python train.py --num_hidden_layers=15 --hidden_size=192 --num_attention_heads=6 --num_key_value_heads=2 --head_dim=32 --intermediate_size=512 --vocab_size=1219 --hidden_act="swiglu" --norm="rmsnorm" --norm_place="pre" --norm_eps=1e-05 --positions="rope" --rope_theta=10000.0 --rope_fraction=1.0 --qk_norm=false --attn_scale=0.177 --bias="qkv" --tie_word_embeddings=true --parallel_block=false --init="uniform" --init_std_qkv=0.0449 --init_std_o=0.0082 --init_std_up=0.0449 --init_std_down=0.00502 --optimizer="muon_variant" --learning_rate=0.00565 --lr_mult_qkv=0.7 --lr_mult_down=2.0 --beta1=0.95 --lr_head=0.00641 --max_grad_norm=2.0 --warmup_steps=200 --schedule="cos" --final_lr_fraction=0.1 --batch_tokens=32768 --max_seq_len=1024 --doc_mask=false --train_tokens=218600000 --max_steps=6672 --dataset="wikipedia_en"
MLP neurons of a small language model. Each row is named by its layer, matrix (gate and up: input weights; down: output weights) and neuron, and shows model dimensions 0-127. Each number is 128 + 32 x the weight over its row's rms, rounded and kept within 0 to 255. A neuron's up and down rows have the sign that makes its largest values positive.
After each neuron's rows, "fires before" lists the tokens most often just after its 100 highest values on Wikipedia text that the model never trained on.

L12.gate223 [135 138 188  74 105  82 143  55 141 123 125 132 146 160  78 113 141  91 114 128 164 134  71 163 124 137 127 144 107 114 197  73 146 120 122 167 190 133 167 120 130 149 174 147 114  94 134  90 137 202 158 120  71  88 139 107 137 130 165  67 140  95 110 208 102 124 119 105 150 162  76  61 126 152 153 142  88 102 166 145  47 119 142 138 127 134 132  84 151 132 135 117 144 106 100 127 196  76 162 124  82 140 172  80 199 172 107 104 127 103 114 128 173  87 107 119 142 104 120  80 114 105  65 111 146 111 140 155]
L12.up223 [113 115 186 117 110 144 124 132 121 169 127 165 140 118 173 123 126  80 170  91 123 181  67 115 162 163 132 159  97 170 161 156 158  98 151 119 155 181 102 127  72  87 153 131 113 132 108  93 127 172 101 136 126 154 177 104  53 161 135  99 103  98 143 163 170 131 145 111 106 107  99 125 154 107 171 138  73 156 192 190 188 131 143 174 163 104 120 128 116 152 135 123  87 114  40 125 201  99  87 108 115 157 187 125 166 124  87 115 108  56 135 128 161  64 195 150 164 107 155 116 172  56 118 110 152 116  59 164]
L12.down223 [132  74 126 125 105 120  92 125 126 147  77 181 166 188 138 136 160 181  63 135  94 131 123 101 134 138  86 110 103  98 182 109 111 151 126 125 141 176 155 146  78 101 110 146  84 132 160 127 198 129  83 131 141  99 168 116  92 152 164 146 154 109 181 160 148  69 159 144 196  94  95 100 152  82  87 119  92 130 131 170 100 109 156 148 103 147 107 124 113 199 150 121 137 177  51 122 133 155 130 110 130 153  87  90 157 137 113 121 160 135  88 112 137  91 128 199 165  88 124 107 150  95 148 132 152 112 121 167]
fires before: " to", "end", "enc", "red", "e"

L7.gate134 [141 174 196 147 137 152 128 137 169 178  92 165 168 104 112 130 113 163 108 179 148 173  94 196 131 160 158 101 103 150 118 175  88 141 146 144 165 155 109 125  88  65  93 177  83 149 100 159  81  85 160 135 145 121 154 183 199 130  62 139 150 154 169 143 100 117 145  90 119 134 116 122 100 113 142 178 164  85 177 129 110 178 110 168  62 118 152 103 139  92 152 108  72 113  94 149 104 147 124 107 137 117  99 114 125  86 137 128 148 130 104 146 112 118  95  88 114 147 133 109 130 127 102 177 137 177 186 186]
L7.up134 [153 152  89 216 125 151 106  98 150  96 106 116 165 111 123 111 146 159 141 123 116 121  84 145 120 153  63 139 131 160 121 135  96 138 175  90 157 120 113 137 113 146 169 171 106  86 103 157 103 153 107 100 140 136 177 217 167 127  98 133 168 100 178 180 111 101 181 154 108 133 153 135 145 177 185 128  73  63 133 140 131  87 113 153 133 118 103 124 104  79 126 144  91 136 178 170 130 121 148 133  99 198  68 115 164 219 134  58  98 158  79  76 134 120  97 124 146 124 170 162 112 176  70 175 158 141  76 159]
L7.down134 [ 89 160 148 167 145 178  87 168 177 156  65  97 169 108 149 138 137  83  64 109 164 124 110 127 130 120 156  92 116 143 141 128 138 137 138  80 162 165 187  95 126  99 102 140 133 157  67 143 114 150 176 155 105  81 102 132  92 107 121 177 178 204 114 102 108 111 122 160  96 142 139 133 108 155 139 171 187 126 140 135 162 105 134  83 156  91 185 130  63  78 115  82 120 165 142  95  98 149 149 129 139 187 149 133 105  41 144 142 156 202 108 131 112 130 127 157 166 164 129 178 187 172 124 140 116 120 118 123]
fires before: " |", "ied", "|\n", "orn"

L12.gate442 [155 113 106 137  83 108 100 154 120 201  87  77 130 113  67  59 136 130 134 129 164  65 174 128 126 162  75 139 104 153 182  90 119 140 139 152 159 129 115 123 127 139 126  54  96 121 133 165 136 154 120 136 134 133  78 161 154 128 163 102 113 166 141 132 102 121 118 183 134 112  51 157 132 175 165 139 128 128  90 135 134 159 142 199 136 145  78  95 156 133 136 114 151  89 162  92 143 159  67 120 125 151 131  90 120 149 183  98  95 117  89 175 167  95 132  69 123 150 120 179 116 124 159  99 179 162 132  76]
L12.up442 [107 120 132 122 102 160  91 184 127 141 182  84 130 146 107 148 143  81 160  74 134  99 184 102  84 135  68 129 149 183 163  80 132 106  70 133 167 135 154 147 119 166 122 165 119 106  75 131  96 215  98 116 140 100 120 151 157 139 115 101 141 156 120 154 138  50 181 155  93 122 129 109 155 103 174 171 113 151 172 123 155 194 103 162 163 126 143 118 116  73 114 128 105 129 175 129 173 175 124 108 135 127 130 129  91 139 124  90 121  98 158 132 139 133 160  99 134 112  63 152 115 111  52  49 162  67 195 108]
L12.down442 [131 165 154 173 153 125 113 101 165 139 102 147 103  98 133  92  98  79 110  91  65 155 153 129 132 135 147 119 125 129 115 153 158 148 116 131 111 119 154 147  92 133  36  55 144 153  97 146  93 130 157 161  95 193 130 133  78 102 108  68 115  94  85 148 111  98 143 142 102 155 139 131 121 156 138 129  94 166 137 159 173 220 184  75  87 139 140  91 133 133 177  89 173 165 150  90 113 115 136 121 119 130 109 189 188 116 175 162 141 176 105 175  93 139  89 129  83 133 120 185 107 144 146  94  97 161  82  97]
fires before: "c", "ce", "ced", "ch", "es"

L7.gate96 [117 144 172 102 167  65 136 138 106 152 181 139 105 112 152 129 162 115 136 120 126 144 137  89 103 107  81  89 106 153 154 134  78  72  86 142 132 116 127  96 116 123 166  90 185 107 143 124 136 105  98 207 121 103 108 193 161 114 127  90 153 156 149 190 124 135 152 150 112 171 127  97 166 130 153 136 148 118  76 175  95 153 142  53  97 118 124  98 166 116 136 155 130 109 122 122  67  76 154 128  95  79 167  94 178 152 124 108 149 136 156 112 159 226 195 132 101 123 138 131 116 140  61 180 103 173 147 162]
L7.up96 [136 202 120  82  86 109 186  94 133 115 130 131 110 135 157 118 112  59 100 156 122 121 133 156 101 108 127 164 171 145 162 129 219  73 152  95  62 129 125 141 159 124  93  60 152 136 102 130 134 149 130 184 125  98 157 110 172 156 109 135 111  98 178 155 146 142 192 155 150 173 177 135 105 108 123 166  51 139 236 174 173 144 136 182 154 110  78 129 107 172 128 106 161  71 151 128 136 180 126 129 111 134  94 152 108 120  96  64 141 127 169 144  89 128 133 121 164 100 146 118 224 120 137 147 135 132 132 127]
L7.down96 [135 113 135 125 131  92 149 133 146 139  76 119 122 200 122 134 135 119 126 152 157 159 170 161 119 115 128 124 112 158 118  84 178  99  81 113 108 127 133 142 102 105 110  95 118 180 133 139 157 126 144 143 103 103 136 193 156  73 164  79  98 104 141 137 129 146 165 149 199 124 156 135  99 164 147 139 104 150 182 143 130 101 116 140 149 149 117 114 114  79 112  83  96 126 156 156 126 134  13 133 146  58  68 126  90 110 209 119 154 147  87 172 112 129 153 131 220 116 119 144 152 159  91 201 124 166 130 153]
fires before: "land", "l", "ell", "el", "age", "ag"

L10.gate219 [132 114 129  77 163  99 121 119  90 136 114 191 173 111  84 175 123 110 124  88 188  81  95 122 114 128 118 157 129 156  91 133  98  58 129  73 171 153 187 139 135 168 161 211 179 139 118 178 148 187  91 156 135 104 140 129 134 100 120 162 110 149 107  71 139 155 155 157 102  96 132 108 155 116 136 177 101  71 140 116 122 107 187  95 151 115 170  90 120 204 155 126 149 121 131 112 122 152 133 128 130 126 113  91 139 129 139 145 140  97  92 111  86 221 171 135 135 140 190 118  62 232 127 114  92 115 147  62]
L10.up219 [155 142 108 107 148 124 181 171 138 168 121 114 161 115  83 125  78 172 130 135 113 104  93 161 115 100 159  96 136 110 132 114 175  74  70 196 188 148 106  83 138 170 119  89  89  94  91 127 112 140  85 111 115 123 121 137 160 143 134  64 125 124 120 123 128 113 107  76 185 139  90 110  83 160 104 146 111  97  93 119  50  83 197  89 122 103 130 137 116 104 150 160 135 109 109 107 112 176  68 112 111 133 140  86 148 152 129  80 179 115 112 114  88 161 117 139 103 146 160 135 161  77 127 147 128 126 151 126]
L10.down219 [108 163  78 164 169  93 113 147  99 163 147 178 204 106 186 135 147  86  94  90 196 139  97 129 119 107 135 114 102 133 117 129 151  92 137 104  68 129 133 136 124 163 104 141 167 120 104 123 169 149 115  76 130 130 114  90 158 151 114 187  72 139  98  41 105 161 159 104  73 115 121  88 183 142 116 101 126  57 172 137 110 177  86  91 124  98 170  92 118 106 107 142 123 162 155 114 101 135 138 110 147 148  93  94 168  72  99  83 143 108  34 151  76 141 141 160 161 153 173 108  84 125 112 114 100 102 109 110]
fires before: "ased", "ase", "as", "v", " ", "ts"

L10.gate217 [184 113  83 139  96 102  56 140 118 145 175 146 137  97  69  95 185 108 152 112 102 175 167 133 148 179 179 115 150 148 129 152 116 128 169 117 123  85 123  91  92 133  74 140 106  60 110 121 125  84 118 137 130 106 173  91 138  71  35 193 163 154 163 135 147 104 173 143 139 130  90 179 134 144 132 144 148  54 124 131 113 124 180 227 133 144 177 157 142 159 175 153 128 101 173 164 116  97 144 149 150 115  86 117 149  94 116 139 152 103 115  97 185 181 111 114 115 128 136 130 118 140 107 130 113 147 167 132]
L10.up217 [ 95  83 127 147 130 125 120  74 117 138  81 102 108 112 153  98 144 168  81 103 120 110 147 113 196 115 185 137 130 146 156 141 151 125  78 115  88  95 189 110 110  91  63 109 102 174 106 119 155 113 125  96 148 156 114  56 132  99 196 104  89 159 165 109 139 134 121 111  83 154 162 205 153 193 128 111  73  92  87 134 208  88 122 133  69 159 143 112 155 174  75 138 150 178  95 168 123 123 165 165 115 154 147 149 123 130 119 158 120 116 106 132 114 135 156 163 106 123 185 121 150 148  79  74 103 128 126 130]
L10.down217 [164 105 179  84 146 139 120 119 124 121 108 117  75 191 152 125 147 123  94 179 131 110 166 167  90 158 114  86  77 110 147  97  96  78  91 152 117 111  93 131  77  99  89 140 109 112 136 161 106 147 101 126 136 101 160  91 182 129 114 134 160 135 211 139  89 247 130  95  95 143 131 168 119 113 105  72 113 110 145 163 179 126  83  89  84 114 114 130 161 138 110  64  47 123 124 147 138 112 106 133 125 127 122 162 124 103 104  92  69 131  97 159 144 151 157 153  92  83  65 130 197 135  56 142  43 120 134 130]
fires before: "nt", "d", "st", "ced", "resent", "a"

L7.gate413 [197 126  72 124 117 111 130 125 134  88 163 140 115 103  80 101 118 124 100  87  76 157 130 161 171  69 152  65 185 189 145 112 157 156 110  82 156 120 178 165 140 157 108 153 146 100 109 164 117 132 116 148 179 134  94 174 139 173 106 115 156  64 174 147 145 109 123 139 111 186 132 106 129 145 155 133 125 130 105 135  87 114 104  68 129 118  73 128 135 114 150 133  81 154 101 131  96  87  97  69 135 120 104 138 104 126 103 134 160  61 168 209 119 172 132 104 191 221 137 123 142  98  96 127 113  90 131  86]
L7.up413 [208 105 158 109 135 159  64 157  79 117 120  80 132  85 126 152 151 129 136 112 160  92 118 138 119 199 122 128  66  80  76 118 126 131 106  44 184 107 131  58 154 137  89  90 109 106 141 190  97 101 174 122 125 111 186 166 135 123 126 133  29 116 179 150 147 140 117  83 126 108 118 143 107 107 116 101 117 155  95 125 174 138  57 130  82 161 141  98 108 133 151 119  91 124 106 166 153 170 117  81 156 156 114  84 108  80 178 128 134 121 127  84 105 132 115 128 153 179 135 130 101  78  98 140 137 115  82 125]
L7.down413 [122  98 102 155 172 139 142 100 138 160  90 107 187 116  82  90 183 121 144 137 163  99 184 161 167 116 149 149 109  80 170 115 119 135 105 112 188 134 168 131  77 121 120 108 134 119 154 134 109 145 135  98 130  75 140 128 118 114 146 162  94 150 149  79 111 145 156 136 120 158 104 139 140  97 118 134 106 149   0 104  96 146 133 174 109 129 157  94 152 171 141  95  74  96 155 148 113 131  94  64 108 172 127 127 125 125 131 110 146 149  83  96  98 130 178 120 161 168 102  64 135  87 173 145  66 135  62 139]
fires before: "|\n", "|---", "y", "in", ":", "ian"

L8.gate511 [195 136 122 103  95 162 163 140 158 108 173 157 110 155  93 107 105 107 166 152 126  93 133 143 149 107 157 117 190 167  72 154  98  57 135 187 142 106 134 118 101  52 164 109 133  86 131 151 125  85  46 172 218 143 125 119 158  76 118  71 104 157 135  74 187 132 138 137 101  88  81 140 151 158  62  82 136 104 116 161  92 130 132  66  97 126 113 148  91 146 115 126  64  98 191 121  93 151 120 125 137 143 170 101 193  81 166  98 104 106 119 121  82 174 120 173 111 137 165  70 127 156 102 162  93 142 116 101]
L8.up511 [141  74  65 109 103 100 157 118 138 122 121 154 139 127 153  60  82 139 121 127 121 106 154 129 176 119 171 124 200 162  92 100 136  98 130 126 149 114 129  90 129  93 167 137 136 121 136 129 113 133 170 159 169 128 169 104 179 163 139  67  70 155 133 116 145  82  99 130 106 158 135 124  85 107 112 147 115 135  86 129  92 111  97 110 105 123 135  93 138 123 129 131  98  63 110 141 117 151 151 147  87  93 114 162 157  73 144 150 102 107  46  66  99 119 118 138 100 179 121  95 182 163 135 116  82 189  75 117]
L8.down511 [128  84 109 108 152 146 103 148 112 100 116 142 111 175  97 106 108 152  99 178 157  86 133  72 174 145 147 175 173 168  88 126 132 172 114 112 180  58  92 161 107  99 171 137 118 114 108 111 103 114 115 156 126 115  95 104 178  99 170 123 127 112 135 144 123 165 131  90 157 137 159  97 127  76 126  72  88 149 144 148 114 120 112  88  64  98 133 147  95 108 103 125 108 134 191 124 152 152 129 173 137 156 128  97 164 102 132  99  71 122 123  78  73 115  80 135  69 116 102 133 115 148  79 200 108 188 102 110]
fires before: "ople", "ak", "f", "en", "velop", "eng"

L5.gate350 [ 96 115 164 128 155 109 129 160 164 128  78 142  89 120  91 152 121 123 136  93 133  99  80 121 138 150 152 128 115 143 107 135 200 137 133  68 122 103 156 130 156 165 118 161  75 144 109 100  62 179 150  69 119  96  81 171 165 136 185 117 187  98 146 155 100 147  70 127 108  71  78 130 115  92 103 134 177 150  69  83 142 123 119 132 184 140 166 130 148 160 132 196 118 209 136 108 139  85 122 110 106 102  79  73 129 142 131 151 116  68 103 139 134 154 173 156  62 132  93  98 156 188  94 140 146 105 148 102]
L5.up350 [114 117 172  99 121 144 172 141 158 143 134 135  99 141 114 133 171 167 161  93 198 161 203 185 116 182 114 173 141 121 166  78 117 207 104 151 149 118 146 137 120 191 142  92 102 192 166 145 112 125 132 199 101  83 107 137 147  85 131 136 143 121 119 177 123 132 137 145  96 111 115 153 130 122 106 152 144 102 234 140 105 122 139 136 116 134 106 166 187 145  87 175  96 144  77 177 133  92 130 116 107 136  74  89 129 122  82 112 122  98 121 148 160 109 101 167  87 104 135 138 194 140 108 103 143 164 105 151]
L5.down350 [127 123 182  67  71 128 141 174 147 162 167 179 136 116 153 148 178 142 124 145 170 142  68 145 104 134 104 147 121 126 133  95 139 121  58 119  97 107 141 130 108 149 174 114 132 171  93  78 175  77 147 132 139 120  95 108 128 113 141 104 139 129 112 143 116 174 125  59 117 151 156 148 140  92 162  98 180 132 232 155 134 153 194 103 125  97 112 168 115 116 122 120 117 134 170 171 183 128 180 129 164  98 128 118 148 100 166 130 130 111 127 114 100 172 120 173  96 130 113 108 139 153 167  97 155 127 128  88]
fires before: "ased", "t", "it", "ase", "tain"

L6.gate126 [158 185  71  88 121  85 154 180 108 141  87 101  62 129 138 112 110 149 170 173  99 167 124 178 121  61 177 103 109 115 144 103 145 109 130  79 169  91 143 132 173 140 162 140 109 144 132 139 183 135 164  80  73  44  97 107 125 144 121  72 134 168  81  88 122  99  67 108 106 100 124 147 124 156 136  97  89  77 163 153  97 133 121 109 167 133  79 131 160 116 122 133 173 151 135 102  78 135 125  93 149  86 149 165 138  96 102 125  89 121 131 130 155 151 110 151 137 186 114 112 169  79 116 137 155 116 171 158]
L6.up126 [140 109 154 125 168 163 164  56 157 143  85 112 104 185 141 124 128 111 106 155 118 118 225 140 116 125  89 146 136 104  85 112 166 120 102 153 106 127  78 135 108 133  82  93  71  99 123 139  89  99 150 130  50 154  75  51 114 132 178 143 135 150 148  94 144 179 123 142 111 144  86 168 138 179 159 102 118 161 100  98 119 120 122 110 148 120 159 131  99 123  84 131 137 116 152 149  92 161  81 119 191 143  78 115 142 136 166 136 124 172 121 154 129  73  55 179 122 156 149 131 109 143 102  77  74 166 119 186]
L6.down126 [131 163 142 101 128 118 131 197 172  68 103 137 102 141 202 110 145  78 118 189 116  89 159 201 117 121 172  86 171 130 140 128 150 140 109 156 110 107 133 109 148 162 109 168 110 151 143 204  87 161 143  78  64 140 122 165 111 149 139 169 205 168 182 161  99 118 165 177 129 141 139 107 125 163 157 132 154 169  97 140 145  90 135 141  74 131 146 106 182 142 166 148  77 130 122  81  90 156 111 166 155 205 123  92 147 148  85  96 122 119 131 123 116  88  75 129 142 112  68 174 167 122 197 145 116 129 100 163]
fires before: "in", "h", "l", "c", "ing", "ed"

L6.gate49 [116 155 171 195 123 112 114 132 146 138 176  87 122 129  96  93  95 111 138 162 116 156 114 156 138 125 151 108 128 137 111 166 107 160  73 138 137 165  41  97 126 121 163 134 142 120 134 128 153 138 154 184 159 102 117 139 126 217 138 127 130 130 118 184 105 123 138 136  79 115  70 159 126 178 154 163 146 101 149 174 102 140 150 105 193 110  87  97  88 110 151 176 146 109 127  87 116  76 148 146 143  95 168 155  91 169  91 171 128 169 101 113 162 148 139 161 125  86 154 116 170 122 138 123  64 134  65 133]
L6.up49 [143 143 112 104 137  67 139 140 159 129 135  90  70 107  94 157 175  87 146 146 119 153 131  97  90 108  84 138 156 111 118 132  89 138  75  41  52 124 114 101 102 160 159  65 126 136 140  89 148  93 106 171 116  81 141  80 164 181 108  75 105 133 135 107 209 165 160 109 115 137 101 111 109 152 164 149 133  92 128 134  98 101 121  81 133 111 109 131 115 141 117 124 157 123 104 150 166 106 142 168 162 175 122 117  96 145 116  74 123 165  75  71 128 110 178 104 162 161  97  72 181 105 106 127 130 138 211 166]
L6.down49 [ 93 131 140 171 143 159 127 100  56 150 161 168 103 201  93 136 113 107  92 110 136 189  60 118 144 135 165  80 109 154 205 135 114 171 148 127  76 158 107 125 205 130  37 137 190 167 126 128 141 134 117 111 164 118 125 185 161 105 149 144  87 133 118 115 176 115 102 144 193 135 150 150 119 145 194 127 102 116 163  76 126 106 113 110 131 129 115 107 151 113 151 130  73 112 132 161 123 146 130 104 155 100 132 127  87 101 110 115 103 141  58 116 163 208 183 134  60  99 146 104 136 109  91 145 124  68 123 136]
fires before: "ition", "ed", "ss", "it", "inist", "ent"

L9.gate496 [154  83 125 123 157 108 121 152 148 113 124 109 178 121  82  88 106 141 146 122 142 152 131 164  67 116  95 148 135 132 123 151 151 136 180  98 164 117 192 131 110  90 153 137 129  72 120 170 100 100 114 118 157 115 103 165 136 173  87 164 120 176 182 154 136 118 143 168 120 147  78  94 160  84 142  96 183 121 137 117 121 157  99 104  56 120 175 149  79 137 158 122 176 107 127 142  69 133 180  78 125  80 156 152 138 119 146 126 165 129 118  91  77 143 114  92 154 120  79  69 101 146 116 196 130 134 145  95]
L9.up496 [144  97 143 133 119  98 125 179  87  68 136 129 121  74 149 148 126 118  81 125 124  83 139 121 128 111 138  67  49 137 136 131 135 176 159 158 150 162 154 124 130 108 138  87 133 178 143 158 114  74 198 141 111 158 129 119 122 156 120 127 102 156 161 112  84  80 129 137 166 121 143 183 107 132 149 153 149 104 116 137  59 140 123 127 138 145 138 161 142 212 166 147 140 173  74 152  69  71 144  89  64 113  68 150 135 144 152 133 158 126 129  16 127 106 188 128 124 148 150 160  74  97 170 146 134 121 156  75]
L9.down496 [140 127 145 144 107 145 108 110  82  83  99  95 155 157  70  81  71 232  83 128 147 186 155 103 126 120 161  82  89 111 131 123 141 175 188 108  76 162 147 124 116  94 110 155 129  95 165 110 122 134 181 120 176 152 127 109 113  88 176 139 109 152 138 146 172 110 161 115 149 135 126  69 113 152 139 150 169  83 127 173 121 161 105 120 136 145 159 102 136 177 185 105 121  95 123 147 156  55  87 121 101  75  53 164  72 124 145 149  90 119  88 137  65 105  98 131 132 154  83  61 122 152 134 158 136  53 159 136]
fires before: "|\n", "|---", "ol", "g"

L10.gate271 [130 115 141 176 172 103 131 175 103 117 187 169 159 137 113 156  62  80  19 161 124 148 101 151  94 110 114 149 163  93  48 120 133 150 135  88 114 141  90 112 188 138 127 116 116 106 125 113 118 123  87 104 127 180 161  95 159 109 100 123 123 133 186 137 135 147 202 172  95 161 158 141 146 113  64 151  93  78 116 181  84 149 175 131 131 108 126 139 151  81 141 139 124 122 101 114 147 111 138 123 162 129 191 125 162 120 142  81 138  89 116 137 135 170 135  56 118 187 105 145 114 158 121 118 169 163 133  68]
L10.up271 [111 153  83 107 110 134 111 171  67 108 111  81 178 162 116 107 156 188  97 193 170 103 133 143 137 123 147  78 113  51 163 134 189 156  92 172 155 138 129 159 108 119 155 108 172 155 133 124 201 108 156 157 105  84 135  41 149 109 133  88 113 124 112 161 172 154 167  77 144 152  82  39 144 147 148 130 172 151 156 169 130 157 164 175 107 135 109 102 123 131 145 108 163  99 114 111  93 186 136 134 109 119 152  54 106 161 136 124 111 162 138  91 145 117 166 162 143  77 127 124 109 121 102 145  92 180 111  48]
L10.down271 [161 166  84 139 119 149  85 106 127 138 132  95 142 106 198 167  70 136  85  98  95 171 200 168 113 157 158  93 133 119  94  71 154 174 146 181 138 132 204 171 139 147 130 156 119  89 137  74 139 104 141  89 193 115 128 107 200 176  95 134 123 135 160 179 171 130 123 135 104 144 103 116 151  95  59 144 107  81 120 163 146  97 180 104 146 141 117 107 141  44 156 143 158 203 143 127 175 128 144 142 146  77 159  83 110 125 103  68 157 166 155 115 136 129 104 113 130  95 111 134  83 102 189 138 139 117 142 120]
fires before: " ", " of", ":", " to", "al"

L12.gate111 [120 133 123  57 139 134  90 112  98 133 118 114 158  75 103 103 166  55 120 103 124 139  88 145 178 163 133 155 203 121 137 184 113 103 157  80 154 176  94 146  90 124 149 100  61  82 164 119 102 135  82 124 120 149 116  74  99 129 117 123 144 122 149  69 113 124 136 150  93  76 200 116 138  88 134 121 153 113  85 108 104 129 138 103  92 149 150 133 209 157  90 145 209 109 150 143 146 143  98 131 164 155 121  88 154 142 109 128 101 157 102 162 113 104 107 126 103 119 183  86 154 133 111 156 133 103  84 106]
L12.up111 [122 143 146 116 127 158 151  91 167  94  86 136 158 149 111 134  78 106 108 133 145  85 165 150 158 140 162 199 166 153 155 101 148 102  84 133 146 172 123 124 143 155 110 115 113 125 146  68  95 172 128 123 164 113 164  79 159 141 110 125 183 144 119 164 124  94 124 152  96  61 135 127  99 147 131 145  95 143 162  95 126 166  78 155 172 169  93 116 180 124 160 125 179 143 133 114 138 158 131 113 103 108 104 158 140 143 146 123 150 151 116 137  52 127 162  91  79 131 118 138 107 122 115 119 104 185  85 104]
L12.down111 [ 98 107 127  81 137 157 111 159 154 143  83 169 172 167 100 153 154 109 118  76 149 148 131 117 173 180  90 120 130 139 141 129  86 132 139 161 165 165 145 140 162 190 118  73 139 193  62  99 124  81 125  95  94 128  71 120  98 197  89 104 153 155 110 175 150 159 137 101 153  90 162  62 158 118 158 143 200 135 129 129 145 118 134 157 160 134 107 101 204 120 149 130 183  85 143 130 151 162 145 127  81 141 150 124  53 131 111 176 115  97 152 160  88 103 107 113 126  98 107 110 143 121  97 153 152  81 156 181]
fires before: "u", "ch", "c", "ies", "ect", "ual"

L2.gate235 [141 159 125  99 208 199 164  76 104 161 181  69 115 124 102  93 156 141 198 144 237 133 130 157 112 111 119  89 109 150 124  99 142 153 110 126 141  97 182  98 201 164 154 119  96 147 130  89 106 121 119 131 130 173 144 126 116 118 126 126 177 106 120 108 111 126 130  84 154  72 134 115 121  94 123 153 127 132 111  73 119 134 161  84 175 134 141 106 119  69 173 141 112 168 126 140 165 134 159 148  99 137 116 148  93  93  88 132 149  95  53 192 148 177  66 165 170 134 125 106 158 146 110 107 112  88 117 108]
L2.up235 [116 187 149  99 236 191 150  97 110 152 102 123 108 137 132  94 153 107 101 114 179 111 136 145 106  88  82  88 133 120 124 107 132 133 129 105 148 154 108 139 217 158 110  78 103 138 120  42  49 108 144  97 147 136 147 129  92 109  92 157 145 104 143 105 149 151 185 107 146  85 119 136 151 166 137 132 119 100 121  97 121 135 130 105 133 156 132 161 119 100 195 113 147 143 104 125 154 118 125 135 168 146 132 148  96 107  97 112 134 101  71 141 105 167  58 114 185 128 140 121 140 160  75 112 145  84  99 140]
L2.down235 [ 99 145 182 146 156 155 147 139 154 137 128 115 127 126 148 113 124 127 118 122 188 138 157 141 116  38 126 123 195 141 134 171 161 127  90  96 118 129 170 144 173 136  44  74 135 137 122  79 110 135 159 147 166 128 141 124  94  72 103 134 128  88 100 103 105 177 155  69 162  94  96 147 140 166 132 134 140 139  75 164  86 146 131  68 147  57 166 160 141 120 136  74  84 144 137 143 124 150 121 103  91 191 104 149 101  95  79  96 100 111 134  54 130 176 121  90 155 157 121 118 116 119  95 168 125  80 129  96]
fires before: "u", "ral", "ual", "ed", " |\n", "ri"

L8.gate373 [147 205 143 159 159 119 151 107 133 160 155 136 142 163 143 153 147  91 102 165 155 156 102 147 119 112 124 133 160 119  54  95 144 133 216 122 180 118 131 105 125 113 155  97 133 172  80 191 118 160  88 101 130  54 187 116 115 120 125 172 137  73 104 141  85 153 117 107 128 161 104 162  98 125 143 106 111 137 134 182 133 137 178 145  97  78 179 204 166  91 177 146 161 118 137 110 102 154 143  81 147 183 124 123 160  98 136 124 130 100 112 188  93 169 199 151 128 158 143 135 148 161  76  85  94 145 135  95]
L8.up373 [169 142 121 136 150  68 178 137 150 130 183  93 185  91 165 102 132 170 142 215 114 152 118 123 116 108 138 178 131 131  84  88 145 126 168 178 139  99 157  78 176 174 183  89 127 170  75 179 115 163 122 103  98  85 150 113 110 139 160 136 105  83 117 108  97 168 137 117 142 112 135 136  92 118 115 129 128 133 197 190 149 161 176 163  77  88 115 137 204 131 156  68 138 143 103 139  98 113  92 101 109 142 121 132 118 155  81 129 107 104 159 113 150 107 174 153 135 164  80 123 128 230  91 124 183 138 150 138]
L8.down373 [ 54 107 104 109 143 178 178 140 130 196  74 163 101 126 145 177 138 147 187 168 167 141  98 165 145 144 127 121 104  44 162 163 131 160 109  90 185 124 140 125 130 153 119 146 142 211 118 114 110 127  94 152 158  93  72 175 145 187 123 181 147 133 128 157  97 111 100  74 135  83 178 148 132 126 103 150 172 181  76 164  99 133 123 148 158  82 146 141 116 162 105 112  92 130 113 137  89 151 103 160 156 147 149 124 119 160 102 159 128 101 160 140  94 103 123 122  82 138 112  89  80 132 134 107 137 129 152 114]
fires before: " ", " to", " of", " |", "es"

L5.gate449 [128 107 171 141 116 124 123 191  81  65 149 103 125  97 112 122  94 101 103  46  84 161  95 120 159 103 164 128 133 130 110  60 135 216 103 146 138 121 153  66  88 124 137 107 113 136 162  86 117 114 131 136 132 118 158  54 122  63 137 159  99 154  98 129  92 103 139 149 179 145 122 133 108 177  90 147 116 122 128 127  91 136  99 136 138 112 103  59 127 107 117 177 152  96  98  95 113  72 112 100 115  65 131 100 115 114 196 161 158  95 122 128 153  99 118 146 163 128  95 135 143  77 102 121 158 136 153  87]
L5.up449 [ 68 162 100 140 134 135 132 143 109 137 112 166 171 128 145  89 142 124 154  64 103 103 171  97 110 136 115  57 123 112 177 113 105 118 124 141 175 172 128 107 104 136 165 140 107 108 121 144 118 112 187 168 126 118 141 100 147  77 139 107  76 184 133 171  67  86 156  85 139  80 145 118 121 183 143 127 112 114 152 169 111 142 104 120 115 172 156 135 163  80 143 179 164 174 129 106  94 112 137 102 112  97 113 141  86 138 154 117 138 135 110  96  71 118 160  98 144 196  80 121 117 103  97 157 118 102 141 110]
L5.down449 [ 77 140 100 174  93 186 126 158 113 111 113 176 193  88 100 121 128 127  87 100  97 158  75  99 153 147 108 130 144  99 163 120  62 119 151 102 152 138 110 139 101 194 149 108 111 142  96  73  58  77 149 198 144 102 146 140 140  96 157 132 132 206 102 101 110 171  80 177 121 137 135 122  84 138 147 154 156 136 101 130 149 173 102 124 133 155 187  81  98 154 157  81 180 154 117 118  52 107 135 109 134 107 151 187 133 110  87 103 149 147 147 149 118  91 144 123 146 136 154 134 193 129 112 174  98 158  89  97]
fires before: "ch", "ce", "r", "k", "c"